python train.py --hidden_size=192 --num_key_value_heads=3 --head_dim=64 --intermediate_size=768 --norm_place="pre" --rope_fraction=0.5 --learning_rate=0.00166 --doc_mask=true
MLP neurons of a small language model. Each row is named by its layer, matrix (up: input weights; down: output weights) and neuron, and shows model dimensions 80-175. Each number is 50 + 15 x the weight over its row's rms, rounded and kept within 0 to 99.
After each neuron's rows, "fires after" lists the tokens most often just before its 100 highest values on Wikipedia text that the model never trained on. A number after a token or word is its count.

L6.up233:51 22 63 47 53 36 57 61 23 27 50 49 45 36 39 64 80 72 45 64 47 55 43 49 69 47 22 74 53 55 54 73 56 38 55 29 52 64 40 50 59 45 52 44 33 58 41 35 53 78 61 61 44 58 50 60 29 55 72 55 50 48 53 66 58 57 53 45 69 45 30 29 60 48 37 30 56 36 51 51 32 41 27 31 22 32 68 50 86 53 51 48 37 65 45 19
L6.down233:61 33 44 75 43 53 43 70 52 52 39 56 67 61 53 30 52 65 38 62 67 39 43 67 77 54 27 56 70 46 54 42 33 39 37 50 28 35 02 59 50 59 36 37 51 58 65 40 38 34 58 32 59 54 35 41 32 75 52 56 30 62 46 57 56 61 56 71 76 28 45 53 66 55 62 44 42 14 83 64 34 52 55 40 27 44 54 51 55 27 58 20 49 53 44 39
fires after: "\n" 27, "." 21, " (" 10, " the" 4

L8.up10:65 68 53 34 48 41 53 27 54 66 55 60 32 60 50 59 37 58 56 34 35 31 47 53 47 49 41 55 36 41 47 66 49 72 52 15 53 39 53 31 56 83 50 39 41 50 53 62 47 64 63 59 45 56 39 60 30 37 58 59 65 65 50 41 58 33 41 34 53 44 66 44 47 26 63 59 44 30 39 57 37 24 55 39 62 34 50 54 63 35 42 55 55 40 55 57
L8.down10:55 44 45 49 36 41 60 32 42 59 33 67 34 48 75 57 26 52 70 45 44 55 46 39 67 74 39 62 48 54 59 68 18 55 56 26 41 39 35 46 51 40 59 65 46 44 80 50 52 51 58 38 16 73 59 72 84 33 57 36 55 74 41 49 48 75 41 47 48 31 46 47 66 46 61 43 66 61 50 40 30 70 54 50 17 42 41 50 44 62 65 59 56 56 46 54
fires after: " in" 27, " on" 13, " On" 7, " In" 6, "In" 4

L2.up740:42 32 71 66 42 54 69 52 57 17 40 49 74 42 58 60 74 25 77 62 59 51 31 36 52 58 45 52 43 62 51 49 56 52 43 45 51 58 33 39 45 49 18 61 44 57 64 29 31 69 43 72 64 53 46 53 25 38 60 62 44 71 17 03 36 40 53 77 64 33 32 37 54 31 42 45 40 36 39 59 28 34 46 26 33 64 79 47 65 49 72 69 54 49 72 61
L2.down740:60 29 56 40 33 62 68 70 47 16 33 54 84 52 52 55 49 39 52 72 47 43 33 34 67 57 79 54 38 63 48 59 38 38 16 41 48 40 19 43 53 52 27 58 59 57 48 61 31 85 30 51 51 42 37 49 60 14 40 65 30 62 26 35 36 63 46 77 55 30 43 57 69 55 50 46 37 59 55 53 37 68 57 44 58 59 60 51 56 53 58 82 49 52 77 49
fires after: "\n" 86, " the" 5

L5.up189:24 38 46 33 87 48 55 39 44 63 83 45 40 58 56 26 58 36 41 50 43 62 47 58 58 29 37 56 52 62 73 56 52 61 73 53 46 56 58 47 56 58 51 59 17 50 76 32 59 37 53 63 68 59 24 37 48 49 62 25 36 45 54 56 49 47 23 57 70 54 79 30 58 50 53 35 40 56 37 48 48 36 31 47 36 39 58 61 52 61 53 68 28 56 51 14
L5.down189:46 48 38 65 32 39 35 60 58 42 00 34 55 61 38 48 56 17 32 24 51 52 37 42 42 60 68 56 72 49 46 25 59 41 51 48 53 55 46 60 49 49 64 51 56 59 52 42 44 46 54 48 71 58 48 26 45 21 56 27 46 62 46 71 34 61 46 48 78 64 56 59 43 53 52 42 53 41 34 52 62 45 48 68 54 60 60 33 54 64 37 76 59 75 33 55
fires after: "2" 21, " |" 19, "|" 12, "s" 5, " Total" 4

L20.up455:54 30 56 71 57 78 61 43 39 35 47 56 51 53 39 53 39 47 30 46 79 62 78 58 47 64 47 75 48 52 35 49 59 32 64 42 56 73 74 45 24 44 64 49 31 40 48 26 39 11 22 62 45 47 42 48 41 53 44 57 36 35 68 51 61 41 65 45 60 61 50 44 62 54 25 46 37 64 61 55 36 46 43 43 21 51 51 56 33 52 51 49 69 40 51 60
L20.down455:49 70 50 46 40 70 32 37 16 58 54 43 81 54 61 57 74 42 49 45 43 64 35 43 30 71 54 38 56 54 52 51 36 39 67 57 51 32 69 64 63 36 37 46 59 94 39 72 37 69 38 47 41 24 52 48 47 47 50 64 33 52 50 55 56 62 49 31 74 46 37 43 35 43 52 60 51 36 48 59 53 61 84 69 64 58 57 56 64 47 17 53 23 33 53 63
fires after: " |" 37, "-" 17, "s" 6, "|" 5

L6.up16:39 12 46 67 40 51 53 51 54 61 60 58 21 51 26 46 51 38 30 59 47 45 45 45 41 40 41 81 62 61 38 81 41 33 56 56 76 36 53 61 50 41 53 74 35 45 55 54 49 39 51 51 40 63 55 64 21 34 59 28 66 60 32 37 51 45 39 67 77 60 27 30 61 42 47 43 53 50 41 71 64 10 29 52 44 45 67 70 81 66 60 48 54 39 54 49
L6.down16:59 41 99 20 25 56 43 16 54 46 56 42 50 47 52 61 47 39 64 60 42 29 60 50 58 45 50 62 53 33 65 41 58 36 25 38 51 53 32 96 36 50 40 73 77 55 44 50 52 70 43 53 55 16 46 60 57 63 78 68 29 57 49 32 56 48 79 55 67 35 47 47 60 49 65 39 50 46 45 65 40 59 44 54 72 25 59 55 51 19 53 67 40 38 65 67
fires after: " " 43, " \"" 19, "-" 9, " (" 8, "\n" 4, "/" 4

L15.up580:57 70 61 61 40 85 39 20 58 59 87 61 65 43 39 52 49 69 76 44 59 50 62 37 46 71 36 56 62 36 18 88 49 50 56 23 37 41 40 64 70 69 23 42 44 47 53 29 49 50 58 50 59 51 63 41 33 50 49 45 46 45 58 55 10 42 57 86 63 63 60 42 48 44 46 81 48 53 60 32 64 62 46 52 24 50 50 67 62 56 49 45 57 43 57 45
L15.down580:75 55 38 36 38 57 29 38 54 44 56 54 19 78 85 57 59 48 55 39 58 34 46 45 46 33 51 57 38 64 50 57 47 42 73 57 49 42 50 85 57 44 63 59 76 52 43 71 45 87 63 34 63 67 51 55 51 10 44 46 62 42 73 52 75 41 76 34 29 40 63 18 51 37 44 47 45 37 48 59 32 48 91 38 65 49 46 37 46 82 57 33 27 44 47 63
fires after: "\n" 41, "-" 10, "s" 6, "==" 5, " |" 4

L17.up534:47 55 42 55 38 31 35 43 59 66 50 52 42 62 53 44 73 45 44 56 46 51 54 48 33 68 67 43 27 34 46 96 28 30 42 23 73 79 46 45 33 18 45 42 60 48 57 33 36 32 60 28 71 53 59 38 39 45 38 42 30 47 65 47 28 43 53 43 65 56 24 40 68 57 79 67 46 68 38 45 44 22 35 57 62 53 39 57 75 49 52 58 89 50 62 35
L17.down534:52 34 61 53 67 69 66 57 53 38 39 70 59 67 64 73 19 42 58 28 36 57 53 50 55 32 65 53 23 80 59 33 72 73 47 74 41 34 56 40 33 57 78 80 59 41 41 55 55 53 54 70 36 56 49 67 37 52 52 53 44 32 26 47 68 51 75 43 69 49 74 47 38 45 41 62 58 11 42 44 67 66 36 35 44 40 51 44 09 84 40 48 55 58 37 40
fires after: " |" 21, "-" 10, "–" 10, " –" 8, "." 5, ";" 4

L12.up520:42 78 54 44 46 47 52 72 44 54 50 50 29 32 53 55 69 42 21 42 63 70 35 27 59 37 36 23 38 53 65 51 51 73 45 40 57 55 52 55 54 86 72 40 53 19 72 45 36 43 65 28 64 42 45 65 38 66 53 70 75 59 97 29 28 49 36 56 43 63 65 50 56 29 32 69 64 46 56 66 41 48 53 48 42 41 46 26 60 41 31 55 50 64 48 50
L12.down520:41 49 30 44 69 55 73 62 48 48 63 71 35 48 63 70 55 66 87 51 61 07 54 59 30 38 48 64 76 49 40 37 48 65 36 64 61 58 21 54 57 28 30 69 69 41 46 57 46 42 42 50 48 51 74 53 79 31 53 25 51 49 63 37 83 50 44 38 29 54 46 61 63 30 61 57 63 52 61 41 69 38 59 55 44 50 29 83 45 69 47 74 41 32 55 49
fires after: " in" 12, " was" 12, " =" 12, " In" 8, " took" 6, "In" 4

L11.up72:63 53 30 86 46 56 62 29 63 49 75 49 43 38 55 77 55 55 43 40 32 83 51 66 45 63 53 69 63 51 18 42 49 50 60 35 28 46 43 43 36 49 62 51 48 56 60 68 52 56 44 57 67 28 50 41 51 61 28 50 64 88 57 50 55 30 46 73 70 61 27 53 53 35 71 55 43 36 77 43 37 40 28 73 37 68 54 43 64 48 47 81 70 36 54 30
L11.down72:95 66 23 57 57 56 40 47 41 34 39 50 40 47 59 56 66 22 51 48 42 59 19 44 42 51 47 81 29 68 63 57 45 51 47 56 54 72 45 70 53 77 53 82 42 60 47 34 36 35 39 41 47 31 43 29 98 48 51 44 39 43 39 64 44 22 25 42 74 21 55 46 59 41 60 64 59 35 38 58 53 54 63 65 58 22 30 53 46 55 40 44 37 66 52 82
fires after: " " 44, " |" 8, ";" 8, "," 4

L20.up127:47 61 38 32 96 57 41 63 69 33 58 54 11 30 28 61 41 50 29 31 27 46 60 33 39 52 51 70 51 60 52 55 58 26 42 63 29 48 30 36 46 41 84 55 62 37 44 57 37 39 39 37 25 45 76 44 65 55 55 34 59 45 61 21 45 68 26 46 56 55 68 34 29 50 53 52 51 38 20 51 49 26 46 46 43 38 81 42 18 62 84 63 54 60 53 00
L20.down127:44 56 34 65 45 50 55 28 26 57 17 58 56 50 37 54 71 56 70 48 68 36 67 54 47 40 54 65 66 56 51 34 43 60 24 42 65 67 68 63 22 51 32 30 34 83 41 43 74 44 26 68 36 48 45 62 59 68 35 34 44 51 80 92 57 38 40 46 01 72 54 40 44 70 72 68 61 72 46 37 63 75 42 45 47 53 51 29 62 70 09 45 57 58 37 37
fires after: "1" 24, "0" 16, "2" 9, "6" 6, "5" 6, "4" 6

L13.up728:37 47 39 53 56 50 36 33 59 54 54 60 51 53 66 45 53 54 56 51 75 33 48 51 29 58 53 71 64 31 31 48 49 25 49 38 74 63 78 58 54 71 53 33 44 65 70 25 50 26 51 68 52 27 51 56 33 58 63 58 22 66 61 19 25 63 57 42 53 22 65 53 59 53 63 58 63 55 43 57 69 26 37 32 22 49 67 56 50 49 64 59 86 39 76 34
L13.down728:63 58 53 30 45 46 76 49 42 33 60 54 56 25 32 65 52 67 68 56 50 36 54 25 53 59 64 58 40 44 70 63 36 73 53 45 53 45 49 43 48 69 47 69 73 54 49 48 39 53 58 35 16 54 67 57 28 39 41 39 50 12 65 41 53 35 00 70 63 52 56 68 37 47 33 66 57 37 46 60 41 47 68 46 38 56 71 17 33 39 39 30 43 26 38 56
fires after: "s" 19, "'" 16, "-" 12, " S" 9, " " 5, "as" 4

L11.up616:25 49 30 31 52 42 77 59 57 53 82 45 74 48 45 62 44 35 48 47 29 39 52 59 46 40 55 48 65 65 26 70 55 43 58 32 61 62 34 38 33 20 39 44 71 71 49 55 53 18 64 55 59 35 69 58 61 33 50 39 49 62 78 21 20 53 33 46 41 52 26 55 69 84 47 59 52 31 57 62 54 36 38 49 29 66 58 38 59 16 57 71 58 64 50 42
L11.down616:59 16 39 38 50 64 38 24 16 52 48 50 51 51 41 53 59 52 65 45 64 78 50 45 68 46 60 61 41 51 71 56 49 70 73 61 53 67 42 70 53 65 34 40 36 45 44 63 72 58 47 57 57 52 30 36 55 47 59 70 63 64 29 20 54 34 61 75 60 49 28 28 46 47 81 33 38 41 32 69 43 23 49 36 73 43 48 61 42 78 50 78 73 36 22 57
fires after: " " 36, "1" 21, "," 5

L5.up283:73 22 57 39 49 28 31 37 53 35 96 59 46 64 55 56 56 34 52 44 55 42 44 28 42 46 35 55 62 47 38 72 34 38 58 59 38 66 57 36 61 53 49 48 34 51 71 53 45 40 54 58 58 60 50 57 54 81 64 37 54 47 52 48 34 49 59 49 61 51 46 48 64 58 58 57 54 37 28 43 37 56 32 41 07 42 65 59 52 55 61 64 33 61 47 33
L5.down283:38 48 35 51 50 80 67 49 48 38 58 52 66 57 68 68 62 40 81 44 63 55 36 39 40 33 65 46 56 63 76 39 75 33 32 46 77 49 27 30 38 46 59 59 58 27 47 23 68 89 54 40 67 13 66 55 36 52 50 43 47 51 72 42 71 57 38 42 43 39 38 33 67 31 71 63 43 45 65 55 32 51 27 51 64 65 76 45 47 34 45 32 50 45 48 18
fires after: "." 30, "," 17, "-" 7, "\n" 7

L20.up394:50 61 38 76 33 38 58 47 61 75 59 67 21 46 64 56 38 64 66 49 38 12 64 58 55 45 57 97 49 51 34 36 76 32 51 47 49 75 35 58 51 36 60 44 52 33 60 41 18 62 59 71 59 69 58 63 44 44 60 65 50 41 41 62 61 58 65 51 75 50 44 55 44 45 43 69 45 22 44 52 33 32 28 42 64 86 36 66 46 33 50 34 69 75 53 46
L20.down394:42 05 56 45 47 47 60 34 52 48 51 40 60 32 52 44 49 65 50 44 71 30 52 52 59 40 57 43 60 41 56 58 66 44 46 53 60 81 61 72 29 61 49 76 56 43 68 36 70 27 34 67 53 44 53 57 56 57 44 38 34 37 69 52 43 51 61 42 47 75 33 38 21 44 73 43 58 56 56 74 51 45 27 60 55 19 48 57 32 82 42 35 62 64 50 58
fires after: " " 44, "==" 6, " (" 5, "-" 5

L22.up68:29 17 37 59 71 71 57 64 63 27 50 60 45 56 29 51 39 28 50 34 84 43 47 73 63 57 55 50 47 45 72 58 54 35 51 59 26 56 38 41 26 41 65 63 46 72 31 34 50 35 68 25 51 41 27 47 51 34 62 54 48 50 40 44 39 47 43 44 62 62 78 37 72 12 37 51 52 42 68 53 73 42 57 66 27 42 62 46 49 71 56 48 49 57 41 47
L22.down68:39 41 71 59 56 41 61 34 46 41 52 50 34 81 50 37 40 42 38 34 19 65 66 63 48 27 49 69 61 47 52 55 59 36 65 56 66 48 20 69 72 50 45 64 59 62 44 73 43 37 44 30 41 55 28 36 16 40 17 58 59 31 56 78 42 50 78 50 49 69 63 67 35 57 50 73 46 63 55 65 70 63 46 63 60 42 51 34 70 40 29 55 56 53 37 49
fires after: "1" 42, " |" 16, " " 8, "-" 7, "|" 6, "2" 4

L15.up411:43 25 61 40 46 30 49 37 50 71 40 56 23 41 47 43 50 76 45 45 42 40 56 27 60 41 48 78 30 69 84 64 67 54 71 68 48 60 60 58 52 45 36 58 44 53 56 36 62 27 69 67 55 55 48 56 73 53 61 52 57 68 55 31 42 48 45 48 60 46 79 48 32 59 43 76 42 62 45 66 48 31 25 40 52 50 20 69 53 54 81 59 94 62 70 59
L15.down411:39 59 67 32 51 79 39 61 63 37 31 33 86 31 47 46 62 55 71 81 55 37 56 61 46 61 49 54 73 48 76 29 21 46 57 79 34 55 82 53 52 32 42 64 37 41 40 45 51 45 28 53 62 13 59 30 63 56 54 67 58 36 50 26 57 49 84 77 61 53 50 27 52 59 57 56 59 55 29 52 41 50 27 41 36 43 47 63 62 54 44 34 69 50 66 51
fires after: "1" 30, "2" 19, "," 8, "0" 5, " had" 4

L22.up1:34 53 25 20 55 48 24 53 53 72 55 68 66 47 51 48 58 60 48 56 15 41 66 55 47 71 52 43 48 52 25 71 84 55 54 34 53 56 46 72 48 56 66 43 75 70 71 08 44 76 24 65 46 52 77 36 13 44 28 69 49 56 57 89 32 37 20 74 77 49 57 41 50 39 43 47 64 48 31 42 54 36 28 29 37 53 59 56 50 61 77 71 54 71 33 28
L22.down1:61 42 37 52 43 19 48 05 71 17 64 31 43 59 40 47 34 57 61 56 19 62 30 43 48 30 29 75 49 64 56 44 43 60 51 71 45 62 33 57 71 44 47 67 65 63 47 45 34 42 56 38 57 49 63 53 64 60 54 40 49 57 66 12 48 60 39 80 23 45 32 42 33 57 52 34 58 28 61 53 44 42 41 47 62 55 65 61 37 64 59 56 46 38 58 40
fires after: " " 45, " (" 7, "." 4

L11.up717:59 43 35 46 56 39 52 47 46 51 67 73 43 65 21 55 46 58 28 46 65 69 53 48 33 20 45 63 51 68 60 35 57 64 69 67 39 44 64 60 32 44 61 28 52 23 51 42 76 55 41 51 51 33 47 66 26 73 62 39 49 65 46 55 45 33 30 66 28 61 54 66 45 51 42 52 87 37 64 63 56 55 42 60 50 04 68 54 65 39 67 40 51 53 50 41
L11.down717:42 52 49 49 66 51 39 33 54 43 65 56 35 56 24 37 46 64 34 57 35 69 52 15 53 52 52 42 44 64 75 69 41 48 31 44 63 62 52 50 45 64 58 56 48 55 32 61 54 64 37 65 39 40 73 74 31 52 48 56 32 52 65 47 83 80 56 55 74 60 36 39 44 68 39 40 31 57 43 16 53 50 26 45 30 45 58 52 65 50 72 55 51 41 36 39
fires after: "1" 23, "2" 18, "4" 12, "5" 10, "3" 9, "6" 8

L22.up417:69 24 65 49 51 51 29 21 41 60 54 39 51 43 57 58 55 59 57 32 36 70 79 60 46 23 48 99 44 52 43 55 59 77 42 54 52 75 52 54 60 41 61 52 40 33 37 34 67 68 81 30 63 62 67 71 50 36 49 46 64 57 55 54 61 38 44 40 58 26 71 44 39 32 59 53 42 49 26 44 72 47 55 40 43 68 20 79 55 50 39 19 77 79 73 31
L22.down417:57 54 57 40 34 75 63 48 67 87 31 46 63 62 42 32 53 40 55 35 22 60 31 79 71 41 51 64 58 62 60 41 55 40 70 55 78 57 47 77 51 40 61 71 36 62 56 44 58 32 60 49 30 28 25 15 49 59 62 50 37 46 41 55 41 80 34 56 82 16 46 66 76 61 30 57 79 58 51 51 48 28 44 38 53 51 59 44 44 72 80 62 56 43 65 40
fires after: "\n" 32, " \"" 17, "-" 10, " (" 7, " " 6, " |" 4

L6.up41:24 50 15 70 55 62 44 61 31 71 51 63 55 54 23 74 58 39 69 55 40 52 50 48 22 27 64 69 54 33 60 50 53 54 32 54 27 67 72 45 67 45 21 32 49 58 45 49 47 46 46 63 66 37 39 48 38 75 79 62 43 46 48 20 63 61 33 39 53 51 62 51 34 47 69 42 20 61 36 23 44 33 47 31 32 34 34 42 46 46 70 50 49 68 74 39
L6.down41:53 57 66 57 44 52 60 37 58 25 54 49 49 54 41 47 20 39 43 43 57 34 55 51 58 70 57 45 62 80 39 27 41 28 52 70 73 37 27 50 49 65 73 52 64 34 55 68 46 37 63 65 33 78 59 53 72 09 33 34 44 50 47 64 34 46 72 38 24 40 65 64 61 66 10 52 58 44 51 82 50 62 60 70 66 64 47 27 50 48 64 59 45 41 48 80
fires after: "s" 15, " Ka" 9, " A" 9, "S" 8, " S" 7, "habi" 7

L4.up548:27 49 46 58 31 21 55 61 68 62 46 67 37 64 57 59 58 61 39 50 50 52 17 48 70 51 32 52 60 65 60 65 38 42 67 50 20 50 27 67 59 84 35 42 50 45 81 49 69 39 44 44 60 38 45 61 30 33 51 67 45 44 27 63 32 46 24 39 59 58 38 50 65 59 39 35 30 61 69 55 48 52 26 30 65 57 60 49 58 49 76 69 62 69 65 50
L4.down548:73 41 38 52 61 69 53 26 51 68 45 51 25 25 80 67 43 59 50 53 66 55 53 55 45 69 50 54 58 23 48 48 43 54 45 45 56 56 29 41 61 24 66 66 74 95 26 40 71 58 44 53 30 34 77 63 67 70 57 41 57 20 76 47 59 82 46 60 46 42 68 66 66 68 56 71 55 27 78 40 33 56 53 34 45 55 76 59 45 58 27 43 57 48 62 61
fires after: "\n" 40, "." 19, " " 8, " |" 4

L12.up305:68 58 57 50 49 66 43 31 38 42 37 88 63 54 32 38 44 15 54 49 51 49 47 48 46 49 80 55 71 30 52 53 78 44 51 52 55 50 43 42 49 55 62 59 61 30 34 51 33 80 39 37 50 32 57 60 48 69 59 44 85 68 46 31 38 03 60 45 72 70 57 33 82 39 75 52 54 58 38 62 46 43 57 49 37 50 66 60 47 48 70 54 52 40 71 54
L12.down305:62 42 44 46 33 40 31 59 51 55 67 42 40 44 41 63 75 41 43 40 65 55 40 58 64 52 32 58 41 49 58 43 42 31 65 44 76 61 45 34 55 62 22 57 46 31 56 45 59 32 57 49 52 62 45 47 66 30 55 36 26 48 64 48 37 54 34 31 29 59 58 36 44 35 53 47 31 30 66 72 36 84 37 48 43 28 48 74 67 77 26 47 46 39 50 52
fires after: " |" 23, ":" 13, ")" 12, " Votes" 7, " was" 5, " " 5

L8.up705:31 34 63 48 33 53 61 57 33 27 46 60 36 86 40 51 56 76 57 51 54 37 54 58 66 74 50 48 58 79 55 55 64 52 62 73 49 47 37 41 45 58 29 75 41 40 49 68 80 80 60 39 64 67 46 57 32 58 58 58 63 43 53 36 21 45 39 42 49 67 39 30 34 50 39 44 50 77 47 56 61 40 60 52 49 44 45 50 65 34 84 61 41 68 33 49
L8.down705:71 77 41 69 38 27 58 32 56 60 17 62 43 35 53 69 55 33 58 39 30 68 47 41 44 61 48 40 55 55 77 05 56 44 63 48 31 52 53 85 62 48 55 64 56 29 30 60 75 28 35 82 43 30 21 22 27 54 51 64 56 37 74 51 59 51 45 31 44 36 58 39 60 65 56 68 65 55 60 41 54 55 66 33 63 60 59 33 28 49 53 47 45 64 28 43
fires after: "\n" 34, "\"" 9, " " 6, ")" 6, " Party" 4

L5.up538:40 80 36 62 39 52 41 58 33 34 57 57 46 79 50 43 27 44 46 46 52 48 26 66 46 52 59 48 49 70 52 48 63 70 58 31 20 35 58 43 53 54 56 29 29 55 40 66 45 39 48 66 86 41 48 85 59 60 66 58 36 61 69 51 37 34 32 68 48 37 42 36 36 76 64 06 27 47 52 70 44 66 31 58 52 60 79 35 68 46 67 62 45 73 38 36
L5.down538:41 73 41 41 55 31 63 53 55 27 58 57 44 37 57 65 53 44 44 85 40 56 37 56 59 44 36 50 43 88 40 48 53 66 58 26 50 47 48 57 48 38 56 19 47 86 31 45 46 50 19 31 38 67 30 39 38 73 32 67 30 50 54 41 42 57 37 71 50 56 67 33 34 52 50 11 38 39 33 50 28 57 45 43 52 74 48 63 60 44 52 79 50 51 68 65
fires after: "\n" 64, " |" 5, "1" 4

L11.up53:39 58 32 78 50 37 58 34 34 65 50 70 29 57 63 78 41 48 16 55 82 33 64 27 36 59 43 64 57 40 49 46 18 48 51 43 28 40 42 54 46 78 30 51 26 30 56 31 48 39 52 46 43 52 83 28 40 39 57 37 69 35 61 34 52 53 36 52 43 72 36 51 72 56 48 54 87 39 37 39 47 20 47 44 41 54 63 35 21 59 55 39 53 62 57 28
L11.down53:60 50 51 74 45 67 53 57 22 46 52 21 39 72 37 47 61 56 74 67 17 53 51 77 48 90 58 47 47 52 34 46 81 48 57 26 59 79 71 34 49 31 47 62 69 41 50 75 49 63 27 82 52 79 60 30 61 45 38 62 35 56 44 57 37 58 74 28 43 45 66 29 43 56 58 19 38 47 56 42 49 62 44 50 47 52 25 56 63 46 54 47 23 32 38 53
fires after: "s" 16, "." 15, "–" 10, "-" 8, "S" 5, " in" 5

L6.up419:43 56 54 39 71 57 64 57 53 56 63 58 33 52 37 40 65 49 62 53 43 44 48 35 73 56 61 54 44 53 34 52 16 60 49 54 43 31 52 50 62 44 58 32 38 35 26 47 64 46 68 56 70 33 72 57 30 62 67 46 42 33 48 40 57 62 34 60 31 80 44 52 62 37 55 60 54 78 56 53 68 56 24 37 39 36 75 40 63 64 70 61 68 56 53 46
L6.down419:49 43 36 73 46 55 68 53 65 42 56 51 42 58 64 43 40 69 73 39 42 66 50 83 56 12 39 66 38 58 34 58 32 61 52 43 40 62 15 40 50 52 56 43 50 55 39 37 39 14 64 58 29 57 52 62 65 58 47 56 76 65 36 50 55 60 35 47 43 23 34 34 76 58 56 44 41 48 72 56 76 61 45 51 59 18 60 63 31 53 37 49 90 57 53 59
fires after: "1" 60, "\n" 10, " |" 9

L11.up619:59 46 67 35 63 20 60 61 61 52 71 51 58 63 72 79 69 44 62 49 62 53 42 48 39 26 53 82 39 44 41 41 66 26 57 39 49 61 23 34 52 48 75 26 52 52 31 27 48 46 64 52 43 45 58 47 39 30 83 57 65 53 58 69 68 49 51 70 55 53 66 26 36 36 65 55 44 34 60 55 46 52 60 34 50 53 59 30 45 41 53 56 44 51 30 00
L11.down619:44 48 39 55 52 44 44 60 20 23 52 72 77 60 37 50 27 47 36 51 37 40 63 52 76 45 56 36 51 59 78 36 52 53 37 67 30 24 60 39 65 50 33 45 16 24 39 79 54 61 32 74 69 47 56 48 54 74 60 44 59 55 23 53 39 45 65 62 49 35 53 57 79 32 28 24 54 44 48 31 36 77 66 55 46 59 42 61 33 36 79 55 39 53 39 76
fires after: " " 33, "9" 9, "\n" 9, " (" 8, "°" 6

L17.up139:61 28 44 29 82 26 63 51 47 64 44 86 40 47 44 42 30 46 52 72 33 46 63 28 46 16 42 59 55 49 68 67 59 73 60 59 31 46 38 15 56 45 54 40 42 45 30 46 72 51 13 57 43 41 76 50 62 30 51 26 76 59 44 60 28 41 59 26 60 51 68 64 71 58 55 35 55 70 52 62 55 47 29 64 19 56 65 54 34 49 70 44 53 46 56 45
L17.down139:27 71 41 57 01 71 53 49 35 47 56 45 73 48 47 43 41 27 37 37 54 45 48 60 37 78 24 54 43 50 63 50 54 44 57 24 66 74 49 47 37 27 43 73 54 46 75 52 70 54 44 51 59 49 41 39 42 64 46 63 32 40 70 42 58 51 14 67 68 89 58 45 36 52 37 31 53 63 64 47 42 40 59 71 48 50 41 48 63 48 38 45 41 59 57 31
fires after: " |" 36, "1" 13, "2" 7, "-" 6, "Section" 4

L6.up269:61 38 59 65 60 87 45 47 63 70 21 38 51 40 63 58 51 74 69 39 63 45 40 34 62 52 91 54 39 71 58 51 50 45 37 46 29 69 67 43 43 56 99 52 53 32 44 62 44 76 38 18 54 38 47 54 44 40 34 25 35 52 60 32 56 48 54 76 34 53 48 23 30 42 83 64 63 50 59 53 52 40 44 67 22 72 41 63 35 26 53 43 27 65 61 80
L6.down269:32 67 48 36 55 24 54 50 38 51 69 68 22 47 42 35 27 30 30 59 57 55 51 53 33 60 31 47 62 49 42 50 36 43 79 60 53 30 38 76 70 50 23 30 42 72 63 66 53 30 44 99 34 60 66 47 67 65 46 48 38 47 38 65 53 68 47 34 84 40 51 49 67 33 17 60 42 51 40 56 51 50 45 44 60 46 71 61 59 81 50 54 75 58 30 29
fires after: "2" 45, "ma" 8, " V" 4, " M" 4

L20.up158:50 45 80 59 47 55 10 28 40 75 58 42 58 71 36 38 66 53 20 41 66 38 50 66 33 54 74 53 48 39 38 61 42 41 53 55 55 58 40 58 51 55 41 53 67 48 39 62 52 29 34 59 35 59 55 24 39 53 66 41 62 02 69 60 17 52 47 63 52 52 34 57 99 32 48 29 46 65 46 53 46 36 49 56 45 44 67 45 65 58 65 57 63 40 21 49
L20.down158:31 55 17 47 31 46 73 60 54 37 43 50 45 21 50 48 13 31 72 40 41 57 60 30 36 48 52 39 48 54 62 56 36 45 45 56 78 38 84 46 62 48 60 52 59 65 49 66 52 64 45 41 68 44 55 60 50 57 21 61 56 91 38 37 51 46 59 38 24 59 42 31 10 65 41 75 25 49 44 35 51 64 55 30 49 68 27 42 31 58 37 33 45 62 60 21
fires after: " and" 28, " |" 24, "," 12, ";" 9, "-" 5, ");" 4

L22.up148:40 66 40 53 48 61 68 42 31 64 57 59 40 31 60 59 45 79 57 42 53 52 55 46 26 48 67 75 49 46 52 62 70 18 60 45 74 47 46 38 15 45 53 42 57 24 59 51 48 62 64 47 37 78 73 41 56 58 76 40 41 42 30 58 61 28 50 62 50 46 75 30 47 35 77 47 54 23 35 42 37 56 29 47 52 49 77 59 59 65 17 48 73 44 47 23
L22.down148:74 34 59 72 58 49 29 51 46 43 57 63 66 52 45 45 63 34 50 26 68 48 42 61 53 24 33 50 73 55 50 36 73 69 58 36 46 47 42 60 54 15 57 57 46 32 40 55 60 50 33 47 40 47 24 58 61 57 44 36 46 41 64 38 39 64 37 34 00 55 60 60 35 61 71 42 31 52 35 27 61 80 45 72 55 72 50 44 48 48 58 67 60 51 24 61
fires after: "0" 28, "9" 12, " (" 9, " " 7, " Cor" 4